MLP neurons of a small language model. Each row is named by its layer, matrix (gate and up: input weights) and neuron, and shows model dimensions 0-191. Each number is 500 + 40 x the weight over its row's rms, rounded and kept within 0 to 999. Numbers have three digits each. A neuron's up and down rows have the sign that makes its largest values positive.
Before each neuron's rows, "fires on" lists the tokens most often at its 100 highest values on Wikipedia text that the model never trained on.

fires on: " of", " without"
L2.gate186:588533505467514527542475520550563508428553467477462551517541459505507505614460550506546454510574502534491566438552568519509589456475407517488568513494525566493461498428555503522478508494501550480514375518505529516503577522470453473540505527547536523514489508499513534506432452427520523483435465524478493515534481536538440465509467545452485522465533475484439479505467449547454515498456528515523522523529431447530486495455532516557518537565497460524455502542471503514409419528534468511483448563515491449427558481480529490512453511601518523470485522467473524537524527517467451492
L2.up186:496464509463403510590527455508519516433563436496449512543562553438511500479461482475523471535501499499513485502501480427490484482539509492524524528585488592496404473436504482524600516537533494523523491466506539586458533424430443530537531486539445468502534498501488470487452472607458495478520490504561467563461490453518503538479519503485470486396457500560451469530540456511505528523527484403556456485464491540430468516563533531518469461528452474554445497581505535493500455542533547495540514468531491435465501504539533418521467520539494458468504502537475540503482520428485551457

fires on: " |"
L5.gate135:482510509497481451507558572499523527478544513472537469480497562439476410466533492476481465545446491503520493589467455477529487539515502583466511467569466510535496522464493574512504520410473454512430447549505520524485590500554488531487501481418497523468557479471396459512553487561521467447517475502523463549440469548490442489493480561498537475442488446528456497552441480506551485558511563498530442501497416514454437465528473469505545549541571524433548520562476506524469472539507406485493494541526513557495475617517457519512530518477492448472448443492525485543481528566524447521
L5.up135:503407441556532484561566484451528441527562556497498531494520543511486524460492530506473481443410483556502525466461517501461548443518553529476493545525537599453530504442533497518556462556468480526524479571443513504513459512448502570545548431451432468459538570470418530540552546584532492538562557475519482431508508429487514531467549456542470536494449557500484455541565499527512507468492463482498489504517464505486472535492467535527456473503528542514443536531601464572512489460503560483546411498521530501572448467496495447526520499507504516454494517485544532495478526544584468523

fires on: " en", " ar", " En", " Par", " par", "ar"
L5.gate371:526513410476466541484436510506513535504474514506466440472470518517487468512525534560513428521453548494555458509550486513562518527469567529543533454424468468437505521512527499541457510473511562489539507523554496422509462552534495544529572531489506556480518512493534412484488534547443542545499468512538488530613525509485552567506511528514532543525496486551502418432461513497516458575452542511510475393426468510556471433448461469505506553425470478470521475523545461470529575510516520464525517558535451485526490554490479491553447552492511479592535467437559500523569491414525465487
L5.up371:531515468474525552456506599483514512401483559553526439487476520461526492525430486505473471484444525516469522560490497477513498501494520452478498497502432494465502494489519526423431445502526428481532470513475420485497477565432476534528568505509486526559504528601458450508533456474595466465517604581499555534548446530512502545453516544482481561457504486489515454488526472432473532524575480561493500604492547475475540477463569452531442477504444441476537460499584481473560548510456562505483548528475498467498504507446480480413422472520526492528504495462465513461500507550516515543

fires on: " one", " President", " part", " Minister", "One"
L9.gate99:511472540480467500528462461547486451455512510469441498503474452560499553542483480518527474542455521508527568450540570454465532462511535490489558532509492422482496469435525428435440591487530522456552481425497494531532620583488527492463540511570512542511464554452548440465454526519503465503470475503482469513490466481536506524460411461475531502450489467517506557474462531565557480540501509535543461512468501546478501534520496527500554545466527507498558462492546481485561494512531415513423493490514479510498529610456495470501473587462599543471494525495514521480620570507479551517
L9.up99:495503578445559523522438465508428460551476480455480467441494454506468488467454488490437500476441494518518469508482574436475509444498540479456487562536538417539546512493458493445528557486475560519497483482474481534482586461466473523514463441561507542515502516517519461532384451475543421467482507545475460521460450409539474494527473492509492488458453426531452526511584472511540484565443500509575534471456508545484537545531504523576516450506485442583503501563521509508483475519561506482501490492558500517445500556467540463579492510488517503437490543483534481428527576549524485600

fires on: " a", " an", "nd"
L12.gate220:513486480445514443408565541498485462395540476513518506464524556508463470544494533542527490517427407515484555447591524486502544499489531481502460532427524439487454513552518513519533487553485436477486472535479590496489533509526495512473482450505487537481481512514504474520527470512546468472490558528428509460570529528528485509469497452522536475485516549507513521522494548518516460511514502471451519410547485556444608537485544477506490546542560461470561502487572504555544481505512587534479468554481517434499547470539377486378490529448525479536481474605538467470488482520502480533
L12.up220:499544526476571496487513544461455489545538542487494507494501486599540524493507473506520502496502486426498453528460502561510509581551525521457491558477526466502476581412512564468444536535528477528467492562474476537515511524495479486587519546492571502413476532459550615477471519534518522500528524534523548460498480453562530568481432489465446527462515526548511484465448525540463509507422411482552543447485448507541534422456439508439495471493491499486456555524509503518508536507589494558493506467466476524518518373524502467479504444505567548613529493470464497530527532501543530535

fires on: "\n\n", ")\n\n", "\n", "====", "==\n\n"
L2.gate333:501427469475483478461503462476506464439579502463485466503515433503443459456506516476480525562492534519519511526510476474469504460491502506534531554473524494444456518501482514442492468529532478420475527482524447473416509452450460527552437521481522462425528504473500495496437493488505504351539500523532516482405528535503587487505508569471498401480438515528523531537488439483474481512516487494500503510499442467575529488446494452537540535445584524520484458499559418502541522536494451536501492528472393461473473476511487411493510627517438531473516448486515460498585464480530520434
L2.up333:526451499455438518485460479514516506535474459487531486550467431527482454458493483473477543594423472462520490496482520501475530477474440484531537501503515459523541476532473475398474471522504525455510587500499416486499475508492455452535475520471491509492568472512461446472407474492488458455508588521544513468495482489449481456463519498498570464538457442477541534541531412531498518526515436521543467555537453425488495397500501503502581497394553464538536595560547491532488533591504448436519553517499454543459506489489500471530497530553439488450503494482449500531533472389526516461

fires on: " Ar", " A", "-A", " B", " Sc", " O"
L12.gate350:516462484503539483492532523530477549508495518505534518494487435457524533515478504431515487514465437519486466487462546528532525519496498573534579521440590465426570474566486517519414564514456565533558509527558416417504484522428488490531493546507485518518453520465505435482435497535562503518474476519475488631429491505497508481449434524430524489563466473472481496560488455525551501558462484514501469564490507466545485428531496479538533463552523493528578559494482557457492550451530473464555493518514549503430477533535521503557436539531465541445526497531479500510536442473596428498
L12.up350:489477563449530465487474472452455540500420411508484457484489554514593504513506549531554539506452518440490424496476511437446611476521488497520520486525530469530479467552499486461482519604501535488530545544440462534482470585512585521503510522491464484510482550478495492504494455485516478503528469546500515515504531488511488449497475478472472450463501567490521416565485466452462496428433483500570406502502508500540500492428498496458519368474488613522475493478557501458454572525558478500479461545445466504478545550487474471480502554473478520477508453427526577521501451451479502450

fires on: "s", "m", "y", "er", "ed", "k"
L3.gate7:465481523508470453538505547486526518480570483406525406509531452454468582445450538531542466438435537402519460574569498433477504573521550512480551524505525526474514535516502518477548434527529461514515507525501554522482463519564485471508484452556526492517537475437531506455515545494559529519509565477464561546493468460454509451533532537503539582550432442485500541538476503458516582517458484514459549514477452567506511489503476498510458504475531500425492598441594491515535486458504556471511532497502487566487467498512488442507559535533448480422508511542463453505468525557566501435
L3.up7:572529493505512393493517487530550511505551522444423561511527435495542530445528468460633506544521528513561512456494518462499484575504507561538535489537497503517463463516503539480476443467470451523542412498468461429517550490466428469490489449513527447490515523521551443494475467518564511466469447540450546552473472475543445520429538447523466512506561512459524480469536453506464524553523480399528418435531507477511541512589468510549432496521543569485427553511512421526473480507551437524495447496450442535502498445485510539502478491470526494526515525525520542498544481469487547439

fires on: " an", " An", "an"
L9.gate235:500539492530552503494504488542456498500420567573471489504450510465509446459500543563481445571493521568513579460534538418543500450569582545470483512476500500502472515412531481457440441490482496530437524442476435508560523543504547514425495530538569476495465534519487497421499486509469566510502505486603516503559530493484509572458440470552535409477554462531517454427444522505508517538490531493490534559469477527479535538482466539500550440518537539489516439508513513482550484541532472472508469515543540527550520471498456520461425522482585434502540547521550461554537483475469456430
L9.up235:451483484475481464547470513501467474492483488525477394412484513527474571537543510458472511470557472561504555444491469471528498437452526523498538512456474538552479518502503516555516524494475486491450572530601440532523489594534483507535496495506433535536519536546561550433535487512483536490498474537472478517413499394548491579554488459521499551502455496550565518428498503537535509449498564492525488477467555428499434507540470523530454521441510495481542536486486442469496520468557464473470484505495471472436464488546505534454529494448478504563436496499513443403474541425550558405

fires on: " |\n\n", "===\n\n", ")\n\n", "\n\n"
L3.gate148:451429495447502490510590470434483504453515521439513415534544463478465441541449506463536491505422511492476454467496542444526493470526497475521460463476501510502486560506433446499522548513529529519502503498473468534504496477518435510508412533445455453557494448497526516475507551535442450460583528578501602419549528564508493570534398567523508485478459540421497525468432482475468573499528487543469439436491435553527522503506551479452449535430504467513523470489464457503470493516501517526563447425526494519480480487524447505485527533458531527501527484434483575584501482459489544503
L3.up148:556531536393491555495538537481467474542456473473516442536555465463547544473461512519511432428452473515493432512512469420498502486485477502543444508538550478559486498484498559516512426461526479512542503480488467532550511480461484439403471519532496518448465558517444500594521523513567493496471570522457545427530492556563474485503499556499508530499443501408515467546472509487495484505494547561344486479512436512445541486495556505488457548538488492529477528432476538513494505477469552461432548503521437504483498483478414523463487576544483445449467507578524492487519527480487459539

fires on: "',", "es", "e", "as", " de", "z"
L6.gate31:518481427511471529475498551488557509482492412507501503412485486522531548463478492468467503526436440530520431542547498453441489426573444547515454458592441434480463531557578489520520510463551509568497461531541458512459490486471438532453506442559521522451529513425510524486505506469497520435455516547503508565545502484606508455542494525551476474500521494539454491513501446457495492467551490555518496536578483478507621465539542518498418488542484410567480448498450516520524514487476492559496479487482436513458531539481489606479581514523484512517552509478486502446543500496511474522
L6.up31:503517545470464449566484484464475546518455507507477474514556564497550457564405465519499553505528427531534530475403497495531580491527425508459545562539504458490469502523501563479510505425493547522542486480414520534467506559504493483460484432493560491478529498486502493523513465482486495538498508480442511468501535483566433447468541484528464529464574537554468507525497506482499461428471459546525566490414586538498463440492526525516514516458472513461411452507446519508468433498557486493500514493515444572463481453510552498530422560555491531439484496508554579510479476485628516447

fires on: " M", " E", " B"
L7.gate336:525518587444445509491522495509522455544467445518462559510528491502581411484467451547540502450410464487471504530450488550465507528447519443461496472550527418445503521466489509520458487590505515570487517495543503478518447442495433487495474521537451530577478481473575464492540459498529472559535524472486536462503494489476462570434476483418457514513437472481540534536558443423523497492413469565502456476511556501554509528533518516474468458507457515460553493463477513508474545463489467533493509526535418479487496527440477507589504480470489498437495377431502551458466472541435484531
L7.up336:471435506559531511422522556518472465487536515471448448453493545463511488456431501495513495472481482593463530610508501409511476441543507534509499495454486468480540440507552529465582455491488519451481501472503472510491410464477490585501539533524545508501552512470436471504529485403496504500486478487498496475460425587533463494487451536504469494489504495505531483496491455515496560490509496432499469374563433489493529494508463549527506431541490571503536471509498505528545533524579509487524511443506470542523494577500474526457512561603545434523466489545549490434505514457491398553

fires on: "ed", " to", "ak", "os", "ok"
L3.gate17:472610459463499492491409485477481441442487430563500499461491518477533439529555537486470483347436472495549487488581471536498485493543516555487534465520462557500497491523487530574505406473496523517493511521487469556582487478545472547488482461516491499457544488446547481542485509447484514491420569561505505475547540485485504546512527546572476509522472447535461469476502546501415529538389481464576489471521523472490510610517470462506483544494564492484513527517574508493547508496483515478533512477492509457471479467513468443507537494536446523467501558511446585499550545572531511503
L3.up17:474458535498534503561504495498568442565472566447481515454502465489481501576499493557503515523504540543501542500465517514551503620518457537467495521547506499509520497471471461488445523516449533456537569486463443506537450522511501461539544548555507551526483535520456551586514511491550489509526462556532549482478553539474516492514538483469483439491496434551436518497466466493523431496490479475571463514533509463566533477399539533496490477551453461437535504563523477531399481553520478482476515486445443463517507501445408548415540477383482503410519512514457451481470561553522551478

fires on: "'s", "ic", " of", " have", " |", " were"
L3.gate253:510534549487543418483490555536622544468517489482478525558527501528506514496493542464550510541492513447438480552545464518503470506532474484542442526495451475519498538440454494528497472477545533529456467497421543562452476449505605490530458522511528441542517500521444497528501498470481520480495565524479464480432519450457435523608505499494512474512496439544490427482493537479432536581524481447541455481488435440485475518529580422569498480445523412505520478483484599516549506484548512509536540519501473481464494516497511432465535555505457435499506506434575562531476526583532528529
L3.up253:593444541500447477476460498496483497469577478546551479461483529534552434500494522518458491522488446550506519507489561498464559553462508524407384609512476560483543524430495518470541466479470477483491506551541507465489463539475481495495532429492540516427497516487493522544542539466498436563490505492566475476562504472512495477460508527495549549527578491521514450491461518485536496470541521419494468501467446492573447517496416450492482500494492524558515515447467534485485513516538475493599522532536475504429409438485564517559559548472395461472540466516429434502516509460491499476

fires on: ")", " part", " one", "L", ")\n"
L6.gate352:436517489422485514517538542550479573571465517497550533487457483569502502530484468517546490576474439513473432459474562524512630508431453509481480492454470516537442512449504484445464542416498582512494536475539495474464465507499524517531538525585484459463510503523467460513557537482549476438532439508524450519479515473402480530476486556513447413470444439490558495531595436515497510556465515442509489458499505518456534462491490471514507457581530487505553539472548589536483507474474531480485433494487499491520513531521575486492492539441557582483437575485471472505488506505485525527
L6.up352:482503513477546533504517438502509494508475537445453442455533518584528500420506480473484524508433509517495423534522518565504583472506448541486468478536460501531528572555468477508506486462495534468497436495507459472510424495525456548488472468537542464514443456490524480478516531474511440447531473487517586506460498478443480597490546502511527441476452529534485523548450452539449515610530548516531634438448518466409481518512521487495473576467562481559466518472539568558502521496481469454542547523514459519417458531482452526501472496459477517487455507576547543472540539529541507581

fires on: "\n", ")\n"
L5.gate273:484488477491478535477490486482485492461497456527535535440478506585488446443444526492513504463510495520493473468526509578508549516491489449517487465540559557478489524532509573422540496527530504432409562575489514488523486497542508445503488543459564487551479457513527459428480597522502407482496560511548470540541495487469461488425508539572477460484483601480523547488545466473492550565521465492477456495454461512457528446516486493522516484382467554487488494586506477451486473494528513492501491503531417501531479488463530414451448448505536506465438579592406535468493475500428510473
L5.up273:476549464514491541462488399420524530482505423465464496512466485478478432480455475476469401479514541463530520429404457529446481507426533504493506501518529516463395502585558467444516563540582477517482489515539545471545457480472484550515437503506520433505513490576481435445502536527490495473519502488541536456476473521481544556488522487556551493504519506494516511535525495469515506564509450499533502477629522579502547456451520517499481494488550445518522508507581536462504598479540540534469439571506444523501564497538513484460458570454489435466498548484477516452539517482485471463

fires on: " con", " A", " E"
L11.gate47:599418548560505530497527500509505466510458440568433482467421480479538543465505528549552490528441517395521542518515548504487527542540519445522567419533502514467500505480517536517470515562573538544565538535426569415483455497482460467542582515470527555566512476528498497470491529535494578512532509502511521542502466494474522508553464435458497494523517549516510467538491476492501497562473480520503499555574460481456481511505530465566530519471466490496556466397550542494516508487479483522527399502454579499492456440466498482501527460563529500566487447500513522438502459416472515432
L11.up47:461510543576533530521493511511535540483542495464517429523527616520544511456470531480540508472541504489437526478509448512514486479479506491529501475473540434472432492542508466461545481471446500498455495489521521455490461427544535511457538557472435461502510490470388503435550570531499543457572489477456531445531530399502503517554458510514473471542511439454471407550503503581536578549518500395537442517480467499493506439468453566440552487472480567513395467480494516426525522482547457479524487561491502482518496470466430487477512546480437520531533502518488477439514485538464539452

fires on: " d", " D"
L12.gate347:473491456511505467507539496491536481448425501559480543506566453523433531505446496480566532450481555450546542525521545473489558498524507455515479553438502512508495423537552517497447523475489596515549517429505499481439534490454533505513534513538483529537491445477484489545484525460565575480491466480525470522490485546428617481455485463500470492630507496479483437543591437522524513502438507518504544509547458536478416410475442392509501512578472507493468496549441490491486504512490469530562512496523495602471509524458495471553525493462541558505422432515496514481550478514513505502
L12.up347:499489461423471469501521566550557549463556563513498509502546526545486502440501570451467549483405491487467515498587492494443537512459537471508518564492506465446545488557485570476418521427433573524523483578509502469497514499464525478542480466485491513428491429543489578456498533449466515458540479442566454555577459526489480467399461512500507491520476457527510528552474457525537549472423540530549490516509464426495442433453515524481565474531500515527506498502570496494479498511478475522407575493524449566474488450451400481489506528527539453496486528528508496511501458447499471487

fires on: "m", "em", "ist", "er", "f"
L3.gate297:534589553522556501453461482527466503505527514494481547499508458468479516516464502558501450473407520479510516537577543545489460460563536452498503508527514560456460524469524534536532496527462525510493546490422548547505463476560468527472440498507553512485493469433433548503500511468518562481511566470476529547478557443459569525515519476452498525530519470526501467565461517443484513597535459465520477511434537549522408492513514531486535459464530496446569544557584475521470587519472512513496512500555477512460460491510435402471490519471595572568532552547563551445492501482542553558
L3.up297:515494537518500557464470473523496476530551513534536509511510503400469535357461489482539543490515551565526472497482510523437511456525475490527558508468575485511457561510516489497436524421472560510527520511465559507485535469468511531493477504468539467408447544564529483530489498470501542508501485498514562515447558433513417466569524452523525523537563517525527535491517460517492451543496426504544463503485526450509464554445430549525572491473518494572486461389501497477573522502521541504502383554481492507427464511532512567475442578451538540532523483532544542557476533537499478506

fires on: ".\n\n", " |\n\n", "\n\n", "\".\n\n", ".\"\n\n", ").\n\n"
L3.gate259:452416509489502484481581582471434589451513380529555495435478498468485448536485526530500474498489527554478453483535518534511478502490462448472428484514505504465506531514489558453524413583492501441474521530456515512512454512504419479515532540471466503488460475542536489575469533535435446487512543528587504462544538548589521543503493534454546495491469537536483505445452422437497453464508467513474463500492445539486542466474606505485483450516510503521459461508458518444448489539488501537519565470533446521514457418473456460499531513543483529535487515430387470490457496520535523523
L3.up259:455475495476487501517530563461554556438447494499510453487473511541464513465474550471601558520499523486476484529567469460555508537394547505456469504527476501513489496510487567539555510553427525507560444534460452503464481483555452537530519504542522466477456475558541486458507553455548486512528566492542543530574588567454471542515460580491411478527503504549487488562469482474458508523479491528437516467500426530526540526565572511530413557474524596503451455512520504451469510438520442506536523529533403534490497515455454463476522524565492545484542535477496498530462566540540513494

fires on: " en", " re", " Re", " En", " Pre", " pre"
L9.gate361:501518472485451513468473544504477525544436424431433524525529437475539497492515502481459461563506517520475509489544573502497479557457529472561570491488489490431419508467502542458492492543506447570560545478534533463484546430503509536447489567442499476469505539441561376451547564436558503547477522540552537480556493506460500523492535511500512531498526433441521494439470539539487479509485432464498554397499515483531520534506432558540538449515453463469580487432569522517512467541464454536446536561464527505568461544539487453473498490528475477567486454475467437488540505512519506481
L9.up361:535471470548476481505571497467478548568484604542457461487576467456533531411521528435536471497425509505450514554449487506478580515484501463531502520501575477472497520469539492466464496502476491454488456525514460465526459514462504546470483501522473543471476431510478500481524484491487573558471447489505474483497484480527538569485460492525571585492489530510519463471532504402561505447538493552484487511476532551494519428540508634560423399392486538446460495545544442465512476477538548521472518476525482485515500590484494486483568502443540482541542512457479532500480497473515406516

fires on: " |\n\n", ":", "\n\n"
L3.gate101:476499517517450518552530551520508515500579527464505410460480539480474477442545556509471400505467550509509440526611541397540459474496512476468496519523511569558555458552468534505534457493409501482539433541452481483409534455529491447396490540538531433505527517520528413550499556536450479496451522484452559458488563503539563540531438528415538432529502490515539506586467451496506475487496464439529521511486454513528503500555513548465508497532469478459497540481565493469499480516487549553545529446508453550411479511497535525506523465502471452494521525510467487468475516494498538470
L3.up101:518424424458461460478484524490473445524499547503565492508486527494513472486535455490466476530452435477431459503493490525528474400514545482432502410493557502599472467452421534505493427451513479478471455521430474570514501550514490505516533542520531505407508492544440538500569532518488510507555518529477399471551497525504471546643425500519477513493528496506478484544467481519487521517451451548515473467449493494425531528556528515534430512538512397525527501417472534517501441501457565474462534486543504527459555498473404509477511498502502545477530509517513471502500499507424456480

fires on: " by", "z", "t", "ment", "e"
L3.gate9:554532452446474537509511527466378488481484484451474491497491548469531483460475512491506525493486548471498509546450522437475523511524566471486487475496556498514446572478581552501450532516548507483491473561645465570548515479537513492543448451477536540490550535486460584500460504459528526400468509542537477467529526487559553530414545542474392501441484482497547504474490484474510474538551473514516487603473560462479544479464506489521466491475492507538495444477502576478528492444548471516518500505502487492507571519530493487609496545505596511526570538524456437452492492553488482467
L3.up9:541501501486486507493523501411513474586457510571471539468512491503464548590473476489494460465515472543495525494489534427497571612474501573521507556510460505496516495473489440518527516473590518470496487489528487509492496485474476564452509443521507475432576505537547499445503507538412453509414488506501529463452494485498518477529522467460495556532493503563550547498500479535518376489505492499459528535487482490482489523432519486443482534483580496573481508491561416553474515493596489530484456501431453502566479493528537526427535542521497612551432556443513556518535499436524460528

fires on: "\n", ")\n"
L13.gate14:517542464469471497490501479513491456473509447503566423503501410568476519517434498428533488488515498524571533459437501503450576496547527543516507533475588561486475484445517473470485388486490470510478512544566542521477512509472577499494514546449528462547493486477471470421499541456519464522492527519565524533450518520549482479520581467448494414497500543470558534453541459510527557551546526512509477467554542558469523468518528507544516471417569502467523541551450413501477524500542484485539466495474458491515582444483533518442519483546537545511502526504429514480540515458591445393
L13.up14:494581509485443559486445489457533472526478510583509518439500439542486485513532496495478531509440487537628503424460418497547511486490489437484504484528522458503401472481562470451453522511493516578458542453443563468528492500473505459534461537498527521523544461546521455425461511473520497507480572473510521495527453499590509485508588449514495466493550493513444507488497511533535495530494510554530540510563504497537621435408471547489483568426546505510457448512476543484441582509491533463493489569496479449532530476462485544463501512461468556547463498518446492559516525434526533465

fires on: ".", " a", "s", " Type", " $", " SR"
L11.gate246:474471536464517492471483519545528552520605545541470433494564596500512528509525542501511421519468551504495564530489520489525547464511500486510488499451548554545495546532476532518514424487556415543515519478542538472479570477489533485492506500482447525422552487544464490429449498502584550418498449507461467496478540467526489517504490492469483564522454403549414497537527566411495522520507514503464509432531491466460509538495492434551454534508439538414531506468539501421515550513469458532446596482517533552486493492561484510476546556476544507519458464510462428514480478581462520497
L11.up246:432435551468502521520541488419435538491521547570489479548482543509499559454494529472438583525484486492564497505488489546509550506553488496540549485452490488406503466549478475490498438530534512508577424441589446578528567532554526533570534456482472500425481493456511533497444477445511553463487523507573532437517434464485468483471533496500517463525473486503469494506470513463515531401569434503557489526502466534459504458466434482536513380595509499566510488532488547457498500434524522452484485448505511546478475446475461465502495526499508539437449512465476539540516540529522513458

fires on: " in", " is", " to", " was", " of", " makes"
L2.gate14:501451536482483527541511461541548552483518518543532506551534466498516535528501505522545566510494452474457561517535454477415519469482465509487562540551471483477475490530469460515481484536449510497472491423530497495464470558466482457487474479600518541592424463529489502484559461394546479432462528485478539475567479477560468470503415465588456501486549481554461541575460440517460497475461555605549487457598474473512482550530503505450500537473444531547508490495502532409494492555589437505512479452524515530474509549504527496517529499555514498535429538412516456516490500512436499492
L2.up14:459499567527426495565524444549465519473581523472435551541564499480594481524443498484519519428492489464502467524506525484392528488437511419407510490545465615492514465439490499500536529478518503462553558475531509485493417482491495495462468468538588515467475524474527547450526525475529510536403517514507487542529490429492557447493529506526508499525400440498498451512505432477496501516462535506514443511528550499489533521479411465483437498563510502541483568490501551516553501495620495477528492511477497596481564512521511469509482533475486493511516468535537546454524531436485481530

fires on: " d", " Wat", " et", " w", " is", "es"
L12.gate63:529485509526503476515534489585453488539450514513524487511504491524432471451520511502491476545533533482561503507455494559506484475515613450474518575500547590492476487547539558508499472548477555417530468500481471520487536447497534585522484507581504482558469513488508509513493448464520571490483484474494551492553539549512487520474535484484405479546553490453547447549526516442497429496416437511510523486536467418456441379491530464522538492536439517470471420515474472408488539538507516500493502549484488469514512496529464505539486532554542516447568591515581459471559458540565539516
L12.up63:505491504507508493494512531503507491433516548489469491559527555471566505462547530438470581526486514512405553511544560494463506485535533442490543502529553523522490484609511523483491519519487479517461512481482490387470469493452548408423468533494443486564512594520447561433511512559483484540553425464472469550516500516466486471504520510444465455530501479401548506439527567425537516482489539564506504459537473561502437470561455483472516427474498525485534474479425541504524500498477456456510503497477474503434532472476490501531586460577512514483528519464537590512529412525536458512

fires on: "ing", "s", "c", "p", "t"
L3.gate276:522496530490430522437433524515513541531512562500514503485558555480503525496535526529497445549563558512529519623500496566495465530520466481482463454540461507464445516523561526509523508491524554455457444548559427550457444508536485589561500483496567477440519572524569502536503524501522541435482485566555501431468503471486504478509469462464486597496436473529445567568441444471507512569486482482448507531498462526446512498455503529512517577416490437520482526483591524465520539519532539475537411589570493493529479539511491485552470542547468507494523511511481472525520456512531510537
L3.up276:479450483551477540553457458537455517495572436514494556526451413506509526524467500517564500456450523508488496515520514519481447530540458541465561499491528463478541510472550523456498486447496515461425481569502479514494480556437447497546497483559549538504494469428467520457477537529509514594510506478536527506481517444484485496568564566578585499524585471507506436468525566456491424512542500492517480505498523497494431530516495519497544501453463539586477487543531490498519463533462424525418590528443427464493540526550503467594495533576456528425438477513468498486526414539481525472

fires on: "\n", ")\n"
L7.gate214:452482505518448510494564537484442455513478523514522546553465505538478466482518502495505506508540480474546523485500514586531475565423459486517501486471605516413502522421515473435428516514571500518545492499485473525532548463550486458568524527465502452486513535501521531438493493517540466417537478511508512557471542530465498568481584484480441425492493534480487449510520478499530519569466557447546531544479490495481455423482486512506575499416528562532534555496557480457510555540537467488480409511467469486485502554492535534412448521535477497457463434538519582525522410459502456397
L7.up214:495521523544478472546458435535439508541543511459549454506528497526497460546524466481515581570523452509434490487529471511447507440445470462563582556506572488483456464508512486463490416600555555470539468560464530535563468520500458538512480543488470434538532561516514461492491526474510519563538424471530529561521514497529489521483584514539505452472493518565508496501474468499517500534466484556471478502567475530513551517519544504484462549534574471482503467518517508439465561501494481449508462542495441439459544474467490441492457575526514445476437597446442493494485554506543632495

fires on: "P", "p", "c", "Un", "C"
L7.gate182:542494509498495515468520511505556554503480491492510514462542463554520565497538512487509479532483575474519517561463518519471443555553444466507580459491485442508529509414527522507462446417517450459516513479457478557550556538495526571503498532459550525429527543529480429490553564492516560502517477510432500486434582500524584589451487487502560575491510484587478507511494490549511513552498493490499570530525500478415489470456541534509478495427512493465489530494610504441485456472482469511415472441461526525505404483580457478515547522504436447534453525561527485478532533453546541508
L7.up182:510510504508451449553524539415504514480463437537508577439581470546553461473453389511503424549539534578501498520451578506531487451526509468507519563577528515446499462483472497536512478494538463501409465533548433466517421565544476539490486470464476475502479555464466482507477487487514549545494511528483501525463464511495482436574574471534554473505512506479463493513554502505498474520493521497464530529548490560565513566535468404523434497464527484523504492513409509543481581531479488511486494496505444503487445585502524494537517589486523434463472585488501469481525565458455558541

fires on: "20", " an", " wh", "an"
L11.gate135:481572478445530482504458466532456518511511546529514457530579487513548428498537492543543439494531505498556506539520567486547399463502508529505432478469582580473415536440523460449483465425489561482473494476501490546518458568471505502535468461501556578460503526493503471430528521472467499464471487506525510479533476495535480492428440493541475493460569553468455570489415449590509497482508506421496505515451465493503462520506483476531492585529496538473505486481539456548493553576526529511462471539501605437539464496541498532560448555583529491481529493506528551432532477475562484469
L11.up135:483510532469456525522442530499464479494515518517437492519486495425527434538550491468510516464483466575526578453457583390489538495588497458497517469509456455584488473473483504485485536531539522510499502517498490518481527473495559499533561475499473504470531501513493534470537389463607399478467506553438507563449518522535414493490505512491441595481499517530482497412459483507496511470532550456591520462500501547482473478536557602577467477506505476411518540531456485462511511476517478466536479573407488462531537480539467545449508503497525509505459509492503490507491443428516554454

fires on: ".\n\n", ".", " |", ")\n", ").\n\n", ".\n"
L3.gate254:487438473503465538558540543539511514497498582485487502469529496564530491520490492496480554525532486521430469498545565528558569500559447543455482530551518498458545452459465577482537503498499542471472469500453462600534501518572489473461512533438516524487585447482485535455438535493474523532538511519544516538474529521506460546515445528524529545455438616575549504507464504489476506476562460453495505520389493525396567545475510533485516483522481501520541566510478547473523459448489465497539519537565516512578488523435496462503556468499539524491495511560535444534407573538563519543
L3.up254:462428487508492570524561479440447489498575483496465440450488461444452526450493506472446537454453505458442462431444471526524543484514525554496482538515529580520453542462487479537517529519475503497485526482495459511551581463536480466524529449523540461466425426497481545481488539511458461620464511506567454489486490499452430516450525522472497468471513558538524539510492493453531601459488462459463566483476446545499566585500478445459467510513468514531517445532475525510520457425504522474508518486506546509473494467477511369503512408543440473500538548548469444476450568501512508534